python train.py --num_hidden_layers=10 --hidden_size=256 --num_attention_heads=4 --num_key_value_heads=1 --head_dim=64 --intermediate_size=704 --vocab_size=2048 --hidden_act="geglu" --norm="rmsnorm" --norm_place="pre" --norm_eps=1e-05 --positions="rope" --rope_theta=1390.0 --rope_fraction=1.0 --qk_norm=false --attn_scale=0.125 --bias="qkv" --tie_word_embeddings=true --parallel_block=false --init="orth" --init_std_qkv=0.0408 --init_std_o=0.00912 --init_std_up=0.0408 --init_std_down=0.0055 --init_out_by_depth=true --optimizer="adamw" --learning_rate=0.00195 --lr_mult_qkv=0.7 --beta1=0.9 --beta2=0.98 --lr_head=0.00558 --warmup_steps=580 --schedule="wsd" --decay_fraction=0.898 --decay_shape="sqrt" --final_lr_fraction=0.05 --batch_tokens=[65536, 131072, 196608] --max_seq_len=1024 --doc_mask=true --train_tokens=562100000 --max_steps=4755 --dataset="wikipedia_en"
MLP neurons of a small language model. Each row is named by its layer, matrix (gate and up: input weights) and neuron, and shows model dimensions 0-95. Each number is 128 + 24 x the weight over its row's rms, rounded and kept within 0 to 255. A neuron's up and down rows have the sign that makes its largest values positive.
After each neuron's rows, "fires on" lists the tokens most often at its 100 highest values on Wikipedia text that the model never trained on. A number after a token or word is its count.

L4.gate501 [151 140  95 147 120 132  62  96 170 124 141 151 142 118  92 132 136  91 169 130 150 136 168 134 163 153  76 160 150 142 146 127 110 153  98  85 140 156 110 121 137 105 102 117 136  88 149 165 136 116 143 146 127 134 123 161 147 117 140 151 109 123 152 129 139 146 124 142 110 120 156 151 109 117 123 132 103  96 143 147 106 138 111 128 119 140 116 140  98 179 144 186 140 127 157 149]
L4.up501 [182 121 117 162 107  86 108 133 109 121 143 131 107 151 160 127 133 150 124 159 115 159 135 112 117  68 137 104 127 136 131 112  99 142 164 129 144 136 135 140 140 155 129 118 125 129 130 100  99 168 163 140  90 112 105 114 161 178 196  80 112 129 136 121 159 141 131 117 154 108 139 123 161 123 111 124 135 119 106 141 152 106 156 107 123 178 164 137  88 128 154 177 133 131 140 150]
fires on: "ed" 23, "es" 14, "0" 10, "1" 7, " announced" 7

L4.gate229 [145 179 150 147 178  92 117 149 115 165 151 102 114  80 139 141 133  98 138 148 160 173 139 105 111 154  86 134 115 152 130 118 128 141 133 106 128  65 113 107  95 132 158 123 150 140 155 157 139 157 104 118 128 137 165 170 148 127 121 125 131  81 149  84 141 118 145  77 138 103 117 142 110 117 144 109 161 129 128 149 123 148 121 106 141 124 125 113 107 150 166 143 131  83 113 149]
L4.up229 [113 146 136 140 126 131 142 139 122 145  82 157  99 119 153  91 130 136 118 117 150 115 137  97  95 128 138 151 134 107 147  86 132 136 112 153 122 149 140 146 103  94 121  90 116  96  95 151 140 118 166 114 127 115 127 115 153 118 136 131 103 131  97 156 151 125  96 124 125 124  48 148 112 109 133 144  74 169 154 149 133 155 100 107 125 136 146 139 106 172 153 180 139 119  80 139]
fires on: "di" 42, "d" 16, "air" 11, "mi" 6, "y" 5, "ul" 4

L4.gate579 [122 147  68 128 159 138  88 142 105 139 137 128  84  79 149 115 107  59 106  96 112 128 131 102 103 158 107 152 121 117 136 122 158 118 135 144 105  88 123 174 142 122 116 106 153  90 122 126 126 145 109 108 121 125 107 118 112 116 102 138 199 114 110 132 136 144 140 114 127 121 155 131 158 162 167 132 190 136 126 142 154 109 112 119 187 115 114 113  96 151 155  93 132 145 147 121]
L4.up579 [111 138 111 149 136 140 101 143 149 120 129 148 136 145 112 129 140 143  84 129 147 101 119 167 137 122  52 139 146 138  69 135 103 133  95 128  86 127 145 123 111 151 129 160  98  68 131 138  72 114 115 152 100 134  90 106 129 107 161 128 125 141 151 162 134 111 103 131 166 148 100 115 128 129  98 160 154 131  99 123 111 150 152 137 131 184 138 130 155 170 134 123 124 148 124 188]
fires on: "ga" 49, "ni" 28, "el" 8, "ge" 4

L4.gate565 [ 94 162 153 131 166 124 104  94 112 115 133 145 118 122 132 156 122 131 134 136 149 153 156  92 125 175  84 143 181 114 163 157  94 140 106 136 100 115 166 127 122 111 147 115 157 102 140 128 134 135 113 155  98 124 117 134 121 150 137 126 147 142 118 118 119 137 102 146 139 101 138  81 164 132 125 104 176 155 118 107 176 109 124 104 142 128 138 115  87 126 167  69 110  79 125 130]
L4.up565 [122 170 126 103 133 132 142 117 140 111 122  99 135 117 166 105 115 176 135  96 133 135 133 106 147 101 126 100 165 172 112  97  96 104 136 136 143 129 152 122 111 125 166 142 116 136 153 176 138 132 112 124 136  86 139 106 119 130 139  96  97 132 112 136 121 124 128 101 153 128  79  76 116 115 120 116 115 125 111 142 118  98 111 132 179 134  80 147 149 126 129 164 105  97  89 139]
fires on: "u" 28, "n" 26, "ri" 13, "bu" 7, "c" 6, "p" 5

L2.gate155 [173 126 112 161 164  91 114 111 160 102 143 122 118 112 147  96 122 121 132 138  99 152 125 133 112 144 137  87 149 104 123 154 122 160 150 110 136 148 128 168 158 132 106 127  97 150 143 119 122 146 140 106 101 116  99 166 106 155 139 173 170  78 102 125 112 128 145 123 119 117 119 156 157 120  69 164 151 160 102 135 145 106 111  97 125 121 144 111  98 134 104 133 123 119 132 170]
L2.up155 [104 114  96 135 133 143  92 110 132 151 129  97 137 138 112 158 129 135 120 109 121 119 119 148 142 112 122 134 135 132 135 161 139 162 155  75 160 133 136 134 144 104 139 143 134 121 179 158 123 149  94 130 119 158 104  92 100 143 126 142 132 114  98  86 107  98 134 119 140 108 137  65 107  96 100 164  99 142 101 112  69 134  98 165 145 150 186 138 124 168  93  75 135 137 128  97]
fires on: ":" 25, " Total" 15, "er" 9, " and" 6, "ed" 6, "le" 6

L2.gate423 [ 96 111 110 126 114 126 112 127  94 158 105 140 163  88 125 180  90 123 103  95 116 123  99 104 134 138 113 151 121 126 141 140 135 133 111 134 169 152 105  88 100  96  86  93 156 108  96 144 123 104 113 147 103 119 151 141 143 124 122 134 117 105 131 120 123 139 108 122 151  86 107 105 128 123 144 135 135 146 124 107  97 107 111 141 127 148 143  79 161 107  86 123  98 122  84 143]
L2.up423 [145 114  94 138 117 158 107 158 120 189 129 141 134 104 136 120  92 169 131 129 112 113 151 146 119 151 116 159 125 103  90 127 136 185 113 136 139 144 124 115 100 114  92 111 120 153  92 159  88 100 152 160 152 149 117 140 110 169 106 147 130  97 120 147 115 146  94 152 173  99 102  73 108 153 147 109 124 128 167 112 112 150 113 133 120 176 149 118 176 133  98 112 102 128 123 127]
fires on: "w" 18, "mi" 16, "ci" 12, "or" 9, "ru" 7, "ri" 6

L3.gate446 [129 121  77 119 133 144 120 106  99 115 137 117 146 119 120 144 131  68 100 123 146 170  99 150 118 157 125 105 110 126  81 104 103 135 121 126 137 119 117 139 145  68 118 128 151 122 151 164 139 149  99 122 106 150 157 171 132 140  95 108 142 138 126 122 135 117  87 127 111 110  84 123 156 134 113 150 198 103  75 106  83 123 100 136 137 138 139 123  87 109  99 123 170 101 144  88]
L3.up446 [160 138  76 102 115 153 150 158 127 152 138 115 145 120  84 146 139 167 154 139 145 119 123 130 147 111 125 124 114 123  81 145  79 175 132 177 119 100 127 147 146 164 120 156 120 106 164 136 122 112 133 104 150 121 149 132  96 120 141 158 100 105 142 138 100 140 126 127 124 118 137 109 106 151 139  89 158 151 145 153 133  78 170 134  60 156 107 103 109 142 136 133 124 109 101 151]
fires on: "o" 31, "a" 13, "th" 10, "ia" 6, " a" 5, "el" 5

L4.gate617 [146 151 136 138 170 162 148 132 113 134 139 138 103 115 126 141  77  91  88 114 169 122 123 127 113 127 130 152 123 122 108  94 135  96 128 113 142  75 141 165 121 144 124 128 158 115 152 109 141 138 111 107 116 149 160 142 128 131 106 133 118 119 113  98 146 141 158 156 151 145 134 118 182 141 144 107 158 127 133 106 146 156 116 108  87 128 125 133 131  72 155 121 169 103 135 140]
L4.up617 [168 150 101 146 142 104 163 140  78 140 147 116  90  96  94  91 118 133  92 167 121 118 146  96 123 139  91 124 139 123 109 103 169  72 107 127 140 119 121 134 101  95 133 135 108 115  98 148  89 116  82 120 147 146 108 118 125  98 145 106 132 104 124 178 109 137 118 100 123 131 142 142 159 101 151 157 129 131 144 114 169 128 138 136 130 146 149  80 144 119 162 148  98 135 128 143]
fires on: "u" 34, "d" 20, "y" 8, "ap" 8, "th" 7, "all" 5

L2.gate240 [155 106 138 126 130 166 138 117 122  86  87 126 157 137 109 120  91 107 143 136 103 123 122 115 130 163 151 104 100  92 133 107 151 132 145 124 157  94 135  87 154 113 109 105 136 158 137 120 140 161  83 179  87 121 134 123 149  89 122 130 125 101 139 124 140 152 109 149 119  82 129 156 103 172  95 154 153 110 140 132 131 161 119 118 146 132 171  96 112 110 120  98 181 150 127 139]
L2.up240 [112 146 122 118  89 120 142 136 138 162 143  99 121 102 123 154 112 126  82 110 129 103 183  96 130 127  70 136 156 126 126 113 126 121 124 129 118 145 112 164 150 138 129 143 121 117 119 119 137 115 106 129 103 124 101 150 180 150  91  97 148 157 153 133 117 145 117 168 136 106 157 134  98 177 133  61 156 113  90  95 113 142 125  90 105 112 133 136 121 117 144  74 125 118 160 147]
fires on: "s" 23, "c" 9, "is" 8, "d" 8, "z" 7

L4.gate144 [133 126 135 153 136 125 127 113 127 155 112 129 167 154 132 135  96 121  81 136 103 121 107 108 117 132  87 110 129 125  83 148 101 149 114 101 160 132 140 137  79  98 112 145 127 105 107 151  95 154 130 163 129 127  79 111 148 106 146 129 164 144 132 108 156 141 118 104 144 120 104 124 124 157 149 122 144  36 113  88 108 115 137 172 136 167 116 130 126  98 146 126 165  43 114 105]
L4.up144 [127 116 101 175 128 126 126 143 142 122 108 141 179 138 119 103 113 101 116 149 119 160  87 124  78  95 131 183 175 110 126 132 116 145 108 137 181 152 121 116 124 154 112 116 115 137  54 122 120 116 139 106 131 158 136 128 101 135 115 113 115 119 103 102 148 167  98 138 140  62 119 146 172 184 100 173 161 136 145 123 133  86 120 127 151  80 145 127 119 143  95 137 120 128 113 124]
fires on: "point" 19, "al" 18, "ed" 13, " of" 13, " to" 4, " against" 4

L3.gate546 [126 128 162 122 115  90 137 119 143 125 161 121 138 114 103 139  99 164 144 137 135 117 113 129 133 135 165 124 144 153 138 163  86 110 116  47 141 179 137 133 164 131 108 121 135  99 128  85 165 137 160 118 106 161 126 144 137 115 104 111  77 151 136 100 144 144 116 174 124 101 110 109 173 163 123 141 146  97 149 111 103 126  86 111 120 175 139 139 130 135 130  78 135 143 172 127]
L3.up546 [108 120 119 133 149  97 108 178 110 125 142 145 107 144 153 141 161 115  87  86 144 116 132 139 151 133 130 131 125 112 104 135 152  90 122 149 149  88 100 107  86 149 106 109  91 135 122 129  97 102 147 149 161 151 102 165 125 159 136 105 126 153 135 159 202 104 148 117 132  80 118 105 129 178 112 157  99 163 106  95 120 155 155 123 146 128 160  68 108 134 107 115 156 118  91 151]
fires on: "op" 42, "lect" 16, "ric" 10, "ur" 10, "st" 5, "rop" 4

L2.gate126 [125 132  63 137 113 175 115 128 109 139 133  95 117 170 114 165 137 149 150 130 106 125 123 158 135 152 164 120 106 121 144 124 182  95 150 162 123 143  97 164 123  82 127 156 152 132 128 121 142  95 146 118 109 146 143 104 101 131  65 132  86 128  97  99 149 137 129  97 130 136 142  81 122 169 127 159 161 106 163 103 112 133 125 100 127 148 157 134 161  91 138 172 129 149 150 140]
L2.up126 [129 166 144 113 102 129  98 102 111 159 114 141 159 107  83 115 146 133 143  99 175 149 116 146 122 101 124 118 102 170 111 133 140 143 154 108 118 117 121 165 112 132 159 134 125  91 119  98 176 129 155 115 136 132 144 128 128 105 117 123 139 138 131 143 124 162 138 117 100 143 103 159 162 183 125 110 109 136 153 122 152 116 136 206 103 122 124 133 132 157 112 138  89 166 134 135]
fires on: "ing" 65, "or" 11, "gh" 7, "." 5, "n" 5, "h" 4

L3.gate345 [112 119 163 175 148  94 133 168 167 133 144 110 181 126 117 114 175 107  71 128 142 103 150 104 121 111 124 157 158 157 124 116 127 137 101 123 170  92 124 122 108 105 117 128 121 137 143 118 132  97 103 164 127 113 126 152 206  79 138  94 165 107 136 137  85 132  96 119 134 121 178 148 153 151 126 137 162 154 117 107  96  85 141 139 138 111  92 116  95 113 121 102 118  58  90 144]
L3.up345 [113 143 140 102 133 149 158 102 163 192 146 116 113  90 123 133 116 126 101 135 141 139 100 119 104 128  95  82 143 104 147 111 133 138 150 136 159 143  94 130 121 140 104  78 120 160 127 113 182 114 108 114 129 157 144 137 123 170  80 172 122 110 135 123 122 139 137 134 142  66 121 133 123 153 139 112 180 112 176 105  88 137 108 149 134 138 128  89 147 125 145 160 155 149 135 146]
fires on: "ar" 29, " of" 15, "il" 8, "at" 4, "ed" 4, "c" 4

L3.gate242 [133 103  97 104 120  85  93 139 160 133 202 160 102  92 148 144 110 132 135 166 145 143 132 143 151 132 144 145 105 134 155  91 133 129 155 141 129 122 118 147 143 159 150 138 158 158  99 123 137 132 104 156 103 130 126 143 125  90 137 153 118 107 101 159  96 112 126 159 112 123 153 114 120 135 122 111 134 137 145 133 122 116 149 127 135 150 168 118 118 127 132 132 104 104 117 128]
L3.up242 [129 143 165 127  95  89 140 169 126 107 147 131 106 107 163 115  96 132 131 158 134 148 122 132 203 133 124 135 104 138 116 145 116 168 137 149 119 113 135  99 123 155 103 152 141 104 109 147 117  89 141  91 117 136 165 127 151 111 146 135 106 129 134 117 163 115 116 162 164 164 155 141 174 102 144  92 125  59 163 114 121 104 126 154 129 177 102 129 133 120 123  97  91 114  94  92]
fires on: "t" 52, "el" 20, "c" 8, "w" 5, "ri" 5

L2.gate94 [130 127 133 107 141 147 128 114 197 118 113 146 161 146 145 121 137  96  97 143 142 177 131 136 143 107 150 118 159 142 111 133 123 112 105 130 155 142  92 152 137 129 126 125 142 107 114  93 184 113 121 201  77 139 134 167 147 147 138 103 124 114  97 113 129  94  84 117 155  68 126  93 103 180 135 147 157 149 110 102 110 149 103 127 132 129 162 125  71 117 110 149 145  88 155 133]
L2.up94 [129 146 141 112 130 124 130  92 113 129 111  98 113 146 131 157 129 172 133 130 110 146 149 161 104 105 129 123 162 106 121 124  83 155 135 156  98 136 118 157  97  80 117 148 147 134 136 137 117 118 196 192 132 127 118 139 150 139  90 136 170 142 131 124 100 116 157 144 149 102 128  75 100 159 128 173 104 130 134  68 164 109 150 107 119 154 108 158 106 129 157 137 155  88 119 109]
fires on: "ment" 68, "z" 10, "al" 8

L4.gate258 [135 116 148 108 139  95 120 137 100 174 163 125 132  57 121 127 141 149 130 135  78 148 110 125 135 138 123 101 142 107 142 156 137 123 144  93 130 125 100 143 161 139 130 140 156 135 160 107 136  95 125 143  59 177 120 119 145 134  97 174 106 116 122 122  91 117 125 118  70  81 162 128 126 129  82 122 121 112 158 128 100 127  95 124 135 149 131 132  91 143 129 118 116 138 102 162]
L4.up258 [127  90 142 134 146  99 137 173 102  96 138 148 110 139 121 107 148 135 132 132 172 117 143  90 160 127 138 180 137 120 138  69 123  96 144  99 110 169 129 137 126 153 170 122 158 106 140 164 106  90 157 162 173 143 141 132 143 125 184 136  93 141 141 116 129 111 136 123 125 116 156 116  86 101 136 137 105 130 149 163 142 122 178 150 109 131 157 137 127 146 142 187 120 112 112 140]
fires on: "t" 27, "d" 17, "y" 9, "ular" 8, "tor" 7, "ial" 5

L3.gate233 [114 117 122 128 179 114 134 108  99 117 181 107 144 113 139  99 113 141 142 140 110  92 102 117 112 104 164 153 143 140 143 157 121 156 134 118 171 108 112  74 115 108 124 163 122 100 137 143 124 110 173  73 113 151 102 154 133 194 120 194 117 136 133 115 100 143 128 100 131  94 135 131 138 143 124 126 104  99 142 101 104 113 127 139 132 110 130 133 148 128  95 133 126 130 118 134]
L3.up233 [ 85 129 100  74 144 127 134 114 110 159 179 106 106 138 151 157 156 135 119 114 114 108 101 146  95 112 149 139 144 139 111 156 175 141 110 120 137 127 109 144 143  89 112 150  86 146 132 148 107 129 152 114 124 123 115 144 160 161 134 122 106 100  96 126 131 133  86 152 118 104 118 138 127 118 132 146 177 127 174 123 148 147 128 137 112 100 114  92 142 146 124 161 117  88 113 145]
fires on: "tor" 24, "und" 16, "ti" 15, " International" 7

L3.gate263 [152 125 125 144  87 138 128 171 101 186 139 114 118 126 167 160 160 139 102  85 140 118 153 153 150 138 133  75 152 122 143 126 110  94 120 104 106 125 101 135 120 108 149 112 169  95 147 159 138 133 139 130  99 156 167 133 160 121  87  95 142 110 121 113 149 120 113 167  78 159 159  87 169 143 110 126  98 142 150 125 132 136 126  99 156 116 170 120 123  97 151 126 132  86 166 142]
L3.up263 [129 155 112 126  70 157 126 160  99 122 126 103 122 144 139 140 138 139 158  90 152 119 120 129  91 138 111  94 156 126 112 112 100 130 138 111 143 157 111 163 116 117 108 136 137  99 124 146 156 176 138 124  88 125 166 168  88 116 153  74 103  99 114 146 132 148 106  82 114 171 119 129 184 183 115 127 152 112 161 107 144 138 115  71 119 121 163 116 135 174 105 169 159 111 102 158]
fires on: "al" 52, "et" 22, "." 15, "n" 5, " Re" 4

L4.gate90 [167 119 127 106 136 147 101 106 121 133 162  47 129 128 100  96  89  98 155 176 135 128 111 101 141 123 126 126 130  96 141 140 114 166 122 151 137 134 165  97 170 117 116 112 161 114 104  85 112 134 157 176 120 108 152 133 145 161 142 170 122 110 151  94 157 120  67 161 135 165 122 130 140 115 134 151 192 141 148 136 170 121 119  90 170 139  93  93  96  99 140 120 114  91  86 132]
L4.up90 [ 76 136 131 142 110 125 145 123  73 135 152 134 107  80 152 142 125 149 101 161 115 137 142 129 109 133 123 125 147 133 104 107 140 137 161 118  97 124 112 137 121 141  84  61 134 168  82 123 134 126 110 138 114 102  88 107 110 130 102  85 137 128 141  92 106 114 117 142 128 141 135 110 145 143  99 107  90 141 142 135 117 166 121 110  99 132 141 139 131 145 165 131 138 139 151 113]
fires on: "s" 59, "amp" 22, "el" 10

L2.gate221 [142  85 138 147 143  74 134 152 151  95  96 128 135 158 107 109 139  81 110 118 144 178 131 114 150  86 117 148 144 110 125 150 173 163 138 119  80 159 169  73 102 148 116 118 112 117 162 120 121 113  95 137  76 146 134 108  95 120  98 128 173 132  93  91 107 140 155 192  77 160 165 116 151 144 131 123  93 181 139 102 157  95 120 131 129 118 165 121 127 112 140  89 134 139 112 135]
L2.up221 [125 145 126 111  70 128 137  83 123 119 122  72 109 134 149 123 123 144 148 141  97 125 165 116 141 139 106 147  67 121 140 158 102 103 124 126 134 164  97  59 103 112  82  94 153 164 108 147 135 155 113 119 132 133 148 126 114  86 156 112 138 127 122 132 155 108 152 183 118 116 127 117 112 125  85 144 149 126 118 114 135 134 130 118 160 151 160 122 132 119 156 145 107 141 125  99]
fires on: "t" 31, "." 26, "ri" 13, "l" 7

L4.gate588 [ 98 142 101 122 183 190 125 119 129 134 168 129 142 137 142 147 102 168 112  94 117 120 142 154 125 143 110 119 115 193 123 113  96 136  72 124 169 103 137 150 137  86 114 130 158 127 141 116 148 149 111 120  81 141  90 147 131 109 132 107 118 135 124 147 151 135  76 101 137 148 124 119 168 172 120 141 126 132 128 126 138 101 134 106 130 163 122  72 128 138 114 138 129  94 119 110]
L4.up588 [133 139 126 120 146 129 134 145 111 135 133 126 156 161 152 174 120 129 155 114 147 138 146 126 146 156 132  80  97 125 103 144 106 110 122 190 142  76 120 118 115 118  63 112 126 129 140 118 141  96 123 152 157 144 139  91 113 107 136 127 142 138 178 145 112 189 161 126 166 121  92 143 163 173 120 145 134 115 141 133 146 119 177 113 135 145 137 108 100 124 158 179 139 132 130 154]
fires on: "el" 28, "v" 18, "a" 13, "al" 11, "ation" 11

L2.gate385 [ 90 139 179 124 131  76 126 132 139 103 115 120 152 143 135 117 152  75  80 101 115 143 110 157 142 153  91 145 133 128 116 157  85 123 133 103 136 119  98 136 124 140 137 125 174  79 114 109 134 139 108 115 114 106 126 168 159  99 133 104  95 126 147 108 122 164 102 114 127 109 139  70 143 125 130 128 129 135 138 167 125 136 146 110 100 150 133 157  93 101 152 130 128 119 157  89]
L2.up385 [131 149 151 125 113 161 127 112 142  98 122 120 147 174 112 108 150 157 133 134 158 100 109 134 127 102 101 140 164 120 115 120 120 116 153 120 104 162 138 168  81 134 118 124  99 103 116 130 103 153 194 137  99 147 136 173 146 103 116 141 122 122 138 145 125 142 140  89 152 155 113 153 128 145 119 132 162 124 184 132 150 124  96 126 167 120  85 121 141 135 125 122 152 131 173 111]
fires on: "z" 30, "as" 19, "al" 16, "ed" 11, "gue" 4, "et" 4

L3.gate29 [115 112 138 152 131  67 121  98 136 184 101 126  99 128 157 129 134 127 120 104 107 126 129 161 158 117 155 168 108 109 126 113 172 132 174 106 134 103  90 136  87 143 109 106 128 113  91 186  87  87 156 128 147 136 167 110 121 122 167 158 105 128  78 165 122 105 141 143 130 140 127 144 146 106 144 117 114 124  71 139 122 156 115 138 110 182 125 142 116 124 122 172  88 122 117 133]
L3.up29 [111 136 180 115 123 149 126 118 135 103 139 108  96 127 141 111 132 140 139 152 118 107 161 149 173 171 137 134 126 105 126  93 116 140 154 142 126 122  93 160 130 163 131 144 179 172 108 164 118 106 144  99 117  97 103 116 118 131 100 129 122 144 157 116 144 129 113 166 170 102 149 142 143 130 148 123 132 137 113 152 109 132 167 147 107 122 147 108 125 134 119  80  97 131 132 103]
fires on: "t" 28, " F" 10, "w" 8, " f" 7, " S" 6, "tt" 5

L3.gate194 [121 112 122 148 140 139 154 120 159 150 147 115  91 114 100 116 119 142  60 152  98 131 173  93  83 141 128 140 134 131 108 116  92 122 121 121 123 143 105 113 165 104 122 155 157 118  79 136 161 139 144  98  82 136 138 106 147 188 146 134  93 105 105 146 115 115 125 186 130 109 128  97 138 125 105 130 145 134 132 103 102 135 108 155 132 146  93  96 108 176 142 140 125 133 120 147]
L3.up194 [152 107 125 137 175 105 155 127 140 123 117 130 106 122 151 104 126 151 146 129 161 114 141  87  73 137  97 108 105 138 160  56  91 134 152 143  80 131 110 119 133 123 130 141 126 178 120  95 116 111 132  86 133 116 165 101 139 115 125 128 150 110 129  95 107 112  89 147 109 120 157 123 142 113 114 110 157 106 145 133 118 130 120 139 157 122 122  94 127 157 193 170 115  67 158 148]
fires on: "on" 35, "ex" 11, "ain" 9, "le" 8, "na" 7, "la" 5

L2.gate288 [113 156 154 135 137 118 159 133 165 142 167 118 130 112 109  86  83  99 103 135  96 155  99 130 148  92 134 155 135 158 122 139 113  99 136 135 146  85 104 125 160 166 113 131 134  79 150 140  91 123 124 102  98 104  90 105 201 140 158 125 116 123 118 120 116 108 152 112 145  95 127 147 113 125 140 158 167 143 113 118  88 146 110 138  86 132 116 134 114 176  81 111 123 129 115 156]
L2.up288 [161 128 140 100 112 134 186 167 120 197 129  96 151 112 137 110  91 129 158 153 148 116 150 100 114 133 101 101 140 127 146 136 141 130 103 119  75 110 107 121 193 154 115 129 138 143  97 152  95 141 113 112  84 129 127 129 135 109 124 130 147 168 159 145  98 151 140 127 121 100 138 116 130 141 156 136 122 161 125 132 102 132 109 126 129 145 169  66 121 148 117 143  97 114  56 148]
fires on: "ra" 38, "un" 11, "la" 11, "ate" 11, "ex" 9, "el" 5

L4.gate0 [112 112 134 142 150 112 154 142 121 125  89 112 134  91  95 128 124 146 135  98 119 103 121 123 116 105 124  86 136 108 158  67 121 174  92 110 135 153 115 143 156 163 116 115 119  98 110 114 106 117 166 150  91 135 125 100 132 108 144 179 123 148 131 106 141  83  93 133 165 127 144 120  86 149 127 161 165 140 181 110  95 131 140  91 127 128 167 132 138 117  94  87 145 110 161 146]
L4.up0 [146 134 169  91 134 150 178 132 148 119  43  96 149 127 133 110 176 136 102 120  76 142  89 149 116  84 145 140 130 152 119 148 140 157 136 130 149 119 145 100 188  89 126  62 101 119 111 106 154 113 115  84 116  91 164 127  99 105 150 112 170 131 130 131 156 148 130 170 150 141 150 107 144 109 126 141 129 148 134 125 123  84 137 110  93 108 123 113 116 133 113 113 161 153  95 183]
fires on: "k" 16, "te" 12, "ber" 9, "l" 7, "st" 6, "ch" 5

L2.gate462 [144 101 120 138 168 146  80 136 141 159 107 109  97 132 172 144 141 120 142 155  95 167 111 108  97 126 135 147 139  91 175 148 118 106 137  94 113 136 173 147 101 129 134  86 136 117 149 125  98 115 159 129 163 134 134 124 124 139 116 140 129 164 129  92  94 157 130 159 146 133 103 119 146 167 150 110 150 131 129  92 112 146  83 108 131 115 102 151 112 127 145 153 130 163 153 158]
L2.up462 [145 189 114 145 132 120 108 168 123 159  79 140 114  98 118 124  74 118 107  95 128 137 105 125 161 161 123 138  91  78 167 116 101 119 124 139 163  96 101 168  99 132 168 117 115 140 109 156 133 147 113 111 154  89 132 155  94 156 127 118 148 110 138 130 127 165 155 153 179  86 134 152 161 172 118  92 130 107 129 123  84 135 145 137 129 146 160  79  98 129 145 140 121 157 183 130]
fires on: "les" 25, "ven" 17, "way" 17, "ive" 14, "land" 11, "ard" 5

L2.gate128 [118 145 130 147 123 190  75 108 138 144 138 112  92 140 102 138 136 146 130 137 103 163 183 109 101 131 112 134 148 125 164  78 112 120 120 123 162 128  96 165 146 118 135 106 109 120 151 159 126 132 161  90 135 101 116 124 144  57 142 148 130 127 160 135 119 158 120 144 143 100 128 155 165 187 105 137 142 103 115 139 126 125 114 113 147 149 125 177 142 117 152 107 117 109 120 146]
L2.up128 [122 181 141 132 120  96 146 146 107 134 128 173 109 154 127 119 135 133 111 115 129 102 129 148  92 107 148 179 105 152  85 147  99 123 136 138 116 106 133  94 135 131 123 170  91  98 150 148 109 125 145 126 137  90  97 200 130  93 141 108 132 159  98 132 124 139 144 145 144 135  97 140 181  89 150 114 136 134 150 135 145 110 128 143 161 150 109 118 184 115 134 198 132 119  97 149]
fires on: "os" 16, "if" 14, "al" 13, "ified" 12, "ed" 10

L2.gate7 [124 146 104 139  92  45 101 143 135 131 118 159 135 150 159 117  77 115 117 133 179 109 113 136 135 134  97 151 121 180  99 104 135 124 112 148 125 145 178  94  97 145 145 158 132 110 145 119  95 153 125 146 178 100 135  78 144 171  98 135 115 144 126 136 119 140 141 132 123 123 111 146 154 142 121 122 100 154 137 137 141 122 148 138 149 121 123  96  87  90 124 134  89 134 123 151]
L2.up7 [126 122 146 129 127 121 109 159 129 110 115 107 176 135 168 176 129 150 156 133 112 126 168 120 145 135  89 138 160  82 178 146 128 117 131  83 169 107 109 112 159 129 140 116 102 139 117 158 142 129 111 151 145 100 220 118 119  85 174 118 162 105 141  83 103 121 146 162 120 106 156 131 109 126 169 119 124 139 115  95 178 111 130 109 135 135 118 107 171  95 122 126 119 127 144  85]
fires on: "ri" 43, "ed" 16, "dge" 5

L2.gate32 [120 117  84 140 153 123  88 151 111 143 161 113 138 141 136 137  95 118 131 102 125  95 126 145 127 145  99 153 141 132 119 120 149 128 152 137 129 105 116 104 121 115 103 109 132 130 103 154 125 138 145 143 143 152  85 129 161 164 146 159 112 130 108 136 145 135 109 112 135  98  88 137 124 173  82  98 118 118 209 140 139 120 134 163 152 159 115 113 124 119 139 142 140 142  98 102]
L2.up32 [153 144  96 121 115 148 145 136  86 147 104  84 164 173 143 103 118 119 121  88 150 147 151 125 128 112 124 114 113 119 116  98 140 134 113 139 120 121 111 144 116 117 113 109 115  88 105 121 176 140 124 144 105 106 154 167 132  81 102 139 130  96  98 156 121 149 141 112 143 120 162 134 131 151 177 158 159 127 127 111 145 149 159  97 127 112 183  65 145  84 120 158 162 152 163 138]
fires on: "el" 15, "la" 13, "y" 11, "u" 7, "il" 5, "al" 4

L4.gate216 [128 176 120 132 166 184 135  98 165 130 130 112 170 154 144 135 160 128 142 100 152 140 131  94  85 151 123 139 162 135 116 136 146 112 118  94 142  82 159 127 133 126 160  70 136 120 137 119 101 123 151 132 159 134  92 160 148  89 115 108 166 107  98 132 102 138 106 112 115 114 110  77 128 134 179 143  99 172 134 116 140 108 158 122  98 139 123 137 113 145 139 138 118 180 113 152]
L4.up216 [147 125 118 156 168 108 127 173 119 113 144 146 133 138 145 127 128 139 141 107 131 142 133 140 177 121 130 165 179 116 154 144  95 130 137 118 119 132 106 126 119 132 202 106 117  99 105 122  96 129 138 137 109  85  98 126 152 159 138 124  84 108 155 170 134 181 136 145 179 105 131  94 140 114 107 118 123 123 140 117  97 131 170 114 122 161 134 127  96 171 107 119 159 136 140 129]
fires on: "ine" 36, "ight" 22, "ven" 7, "ide" 6, "ed" 4, "ive" 4

L4.gate571 [118 205 155 126 122  85 116 120  81 125  96 138 137 106 111 104 106 158 146 114 145 132 127  90 108 126 120 127  90 128 171  95 128 148 150 146 149 129  77  84 103 126  94 117 115 142 146 108 172  99 123 143  80 136 130 132 162 163 122 143 169 139 104 135 111 144 161 160 151  73 130  98 148 137 129 130 128 125 147 118 105 138 119 122 142 137 147  99  96 139 106 144 105 142 100 147]
L4.up571 [117 134 133 110 109 125  99 140  96 141 152 149 128 116 145  80 148 187 128 128 137 135 122 108  90 159 110 126  90 167  92 140 172 157 155 200 150 160 134 112 104 102 141 142 141 131 146 102 125 138 107 123 150  98 158 155 145 128 104 159 150 171 134 122 141 119 121  89 150 113 160 132  80 133 126 159 133 113 151 174 119 167 125 141 150 135 124 119  79 129 138 169 107 158 117 144]
fires on: "or" 31, "re" 27, "ri" 13, "ra" 12, "li" 10, "er" 4